From a checkpoint of a small transformer trained on Wikipedia.
Size: MLP 768 ReLU, 5.51M parameters.
Training: a variant of Muon for these matrices, 380M tokens, 6118 steps.
MLP neurons of a small language model. Each row is named by its layer, matrix (up: input weights) and neuron, and shows model dimensions 112-239. Each number is 50 + 15 x the weight over its row's rms, rounded and kept within 0 to 99.
After each neuron's rows, "fires after" lists the tokens most often just before its 100 highest values on Wikipedia text that the model never trained on.

L5.up765:38 63 53 42 75 55 47 37 60 15 46 59 53 26 51 32 72 66 53 54 42 50 24 59 48 32 38 45 37 71 54 11 62 51 53 59 82 39 55 49 59 32 45 61 63 66 39 63 28 60 55 52 65 51 49 59 41 69 71 66 57 57 71 61 46 59 69 43 75 54 51 60 37 37 30 45 41 31 58 58 56 15 32 69 41 45 38 62 68 39 57 32 59 67 49 39 51 51 80 53 25 91 48 67 43 53 48 43 60 56 45 41 51 53 51 54 49 51 47 86 56 57 32 43 45 70 95 82
fires after: " ", " ed", "fl", "|", " on", " |"

L5.up648:53 45 35 44 39 29 70 68 77 46 94 62 59 32 49 64 63 50 53 45 50 43 49 58 60 41 48 78 66 62 60 31 26 52 22 39 48 64 40 67 55 50 52 30 54 27 41 69 37 30 48 58 46 63 87 32 75 36 68 46 07 50 28 40 38 59 46 56 48 54 34 43 69 36 48 61 40 34 27 61 33 58 38 46 53 63 23 58 48 56 52 40 56 44 47 59 51 32 60 61 32 58 29 42 67 47 42 49 68 60 41 37 72 36 67 36 72 39 69 57 34 32 56 81 49 35 56 86
fires after: " ", " M", " D", "–", "0"

L5.up692:61 49 62 29 44 48 71 40 46 55 61 36 26 29 51 26 39 55 50 62 48 59 47 39 17 56 44 43 62 53 79 50 55 14 53 29 58 53 66 49 84 17 61 52 68 48 52 54 32 82 58 58 78 53 73 63 51 42 65 48 36 52 41 46 43 66 48 45 48 53 43 43 55 74 27 29 36 61 33 53 68 50 40 34 24 41 71 61 33 40 71 39 23 41 52 47 50 47 85 40 56 40 46 55 50 58 59 72 55 55 70 59 64 54 37 33 55 44 99 70 58 49 49 40 40 63 55 50
fires after: " the", " his", " in", "'s", " of"

L5.up713:43 61 92 47 54 55 47 52 59 15 41 29 49 69 35 65 28 34 53 52 35 59 38 61 78 65 47 49 41 49 43 48 49 26 26 18 62 67 80 54 55 52 55 62 33 41 49 47 37 53 52 43 60 19 43 62 58 56 59 41 71 45 75 87 30 27 32 49 73 61 44 65 35 58 47 36 46 52 52 67 28 48 62 68 50 30 72 61 62 76 52 51 60 57 62 60 52 48 50 46 26 47 60 30 30 54 37 40 49 75 54 31 48 46 41 69 34 46 29 36 77 45 47 28 61 60 80 47
fires after: " in", ",", " to", " of", " from"

L5.up374:34 30 37 72 44 28 44 48 53 59 78 30 43 47 62 50 45 44 67 39 48 34 39 43 26 65 53 42 61 26 39 41 48 19 61 70 59 74 79 52 99 62 57 51 54 57 56 75 56 41 50 44 60 54 55 21 30 58 56 94 41 57 50 57 53 90 64 58 66 71 68 54 33 38 53 38 88 35 61 62 56 45 71 31 60 50 08 60 53 60 52 29 47 57 41 54 55 55 37 31 30 79 34 56 76 50 40 44 44 44 28 39 75 41 62 51 67 56 51 48 48 37 57 37 33 47 99 51
fires after: " the", ",", " in", " to", " W"

L5.up386:60 49 43 00 45 32 48 31 47 50 49 47 44 68 55 46 51 48 34 60 59 33 42 74 45 56 47 62 37 85 38 59 64 61 11 86 28 44 37 50 50 65 35 61 19 46 51 52 51 49 45 26 75 26 74 67 57 26 77 59 61 62 48 76 40 48 54 57 44 37 55 34 55 41 51 81 47 75 31 46 49 35 44 52 46 87 57 44 59 89 54 59 21 50 64 57 43 57 21 51 30 47 60 51 66 40 62 62 43 43 32 42 25 44 58 68 52 48 49 53 53 57 53 70 44 80 59 58
fires after: " |", " was", " on", " of", " app", " be"

L5.up257:70 62 43 51 71 60 23 69 37 66 55 41 49 48 48 83 59 77 54 43 55 52 61 37 48 40 54 38 44 60 40 68 54 26 57 22 66 49 89 48 54 52 58 50 27 73 70 44 63 17 44 33 65 41 67 33 67 36 46 45 51 54 92 57 59 51 54 32 45 71 43 44 71 39 18 50 63 38 56 49 48 43 42 42 25 37 60 27 36 95 48 39 56 73 57 44 50 45 45 30 49 60 68 66 54 43 52 33 68 62 55 28 46 35 49 60 00 72 50 43 17 58 43 37 51 69 58 37
fires after: ",", " November", " in", " May", " July", " March"

L5.up142:61 56 53 53 49 24 55 35 29 23 31 78 66 45 52 39 28 42 21 56 64 60 58 68 37 86 65 63 64 40 65 60 34 19 55 42 87 25 62 54 24 62 44 50 56 86 22 75 65 42 54 39 31 49 27 44 87 58 42 66 57 48 52 88 34 37 82 37 88 72 47 50 38 52 57 42 57 48 43 63 46 35 50 33 21 53 32 53 57 24 55 51 52 41 41 55 42 57 30 54 56 47 59 61 31 66 42 47 48 47 62 29 43 37 56 66 19 51 48 48 64 57 38 49 54 41 51 63
fires after: " ", " in", " to", " was", "E"

L5.up38:43 65 41 47 37 57 61 50 44 57 42 22 62 51 69 49 63 46 69 56 68 53 65 38 56 57 47 56 45 40 48 54 65 28 48 43 63 63 70 48 44 45 38 41 35 67 83 48 66 60 63 27 41 27 49 39 42 43 84 60 65 70 64 70 34 36 56 36 52 37 61 84 50 52 18 74 55 75 68 48 53 13 39 44 52 32 71 56 59 40 65 51 15 90 35 55 27 43 55 45 49 36 53 50 58 71 45 25 55 42 41 53 65 52 55 53 41 41 58 56 40 26 33 18 45 66 70 43
fires after: " ", " in", " the", " is"

L5.up488:42 67 53 63 30 69 66 76 39 35 55 55 72 45 41 32 80 52 33 36 36 65 46 54 55 58 47 63 77 60 61 46 45 45 61 44 71 75 56 41 32 38 34 42 57 39 80 59 53 36 35 30 54 11 45 36 60 43 31 61 57 33 56 41 70 37 58 52 58 64 56 21 21 35 54 36 16 35 52 66 30 45 36 46 52 59 72 50 24 41 47 29 45 37 56 61 51 51 45 39 38 56 62 49 28 37 61 50 29 45 31 36 48 65 72 45 54 51 51 32 45 48 60 49 59 55 51 40
fires after: " ", "%"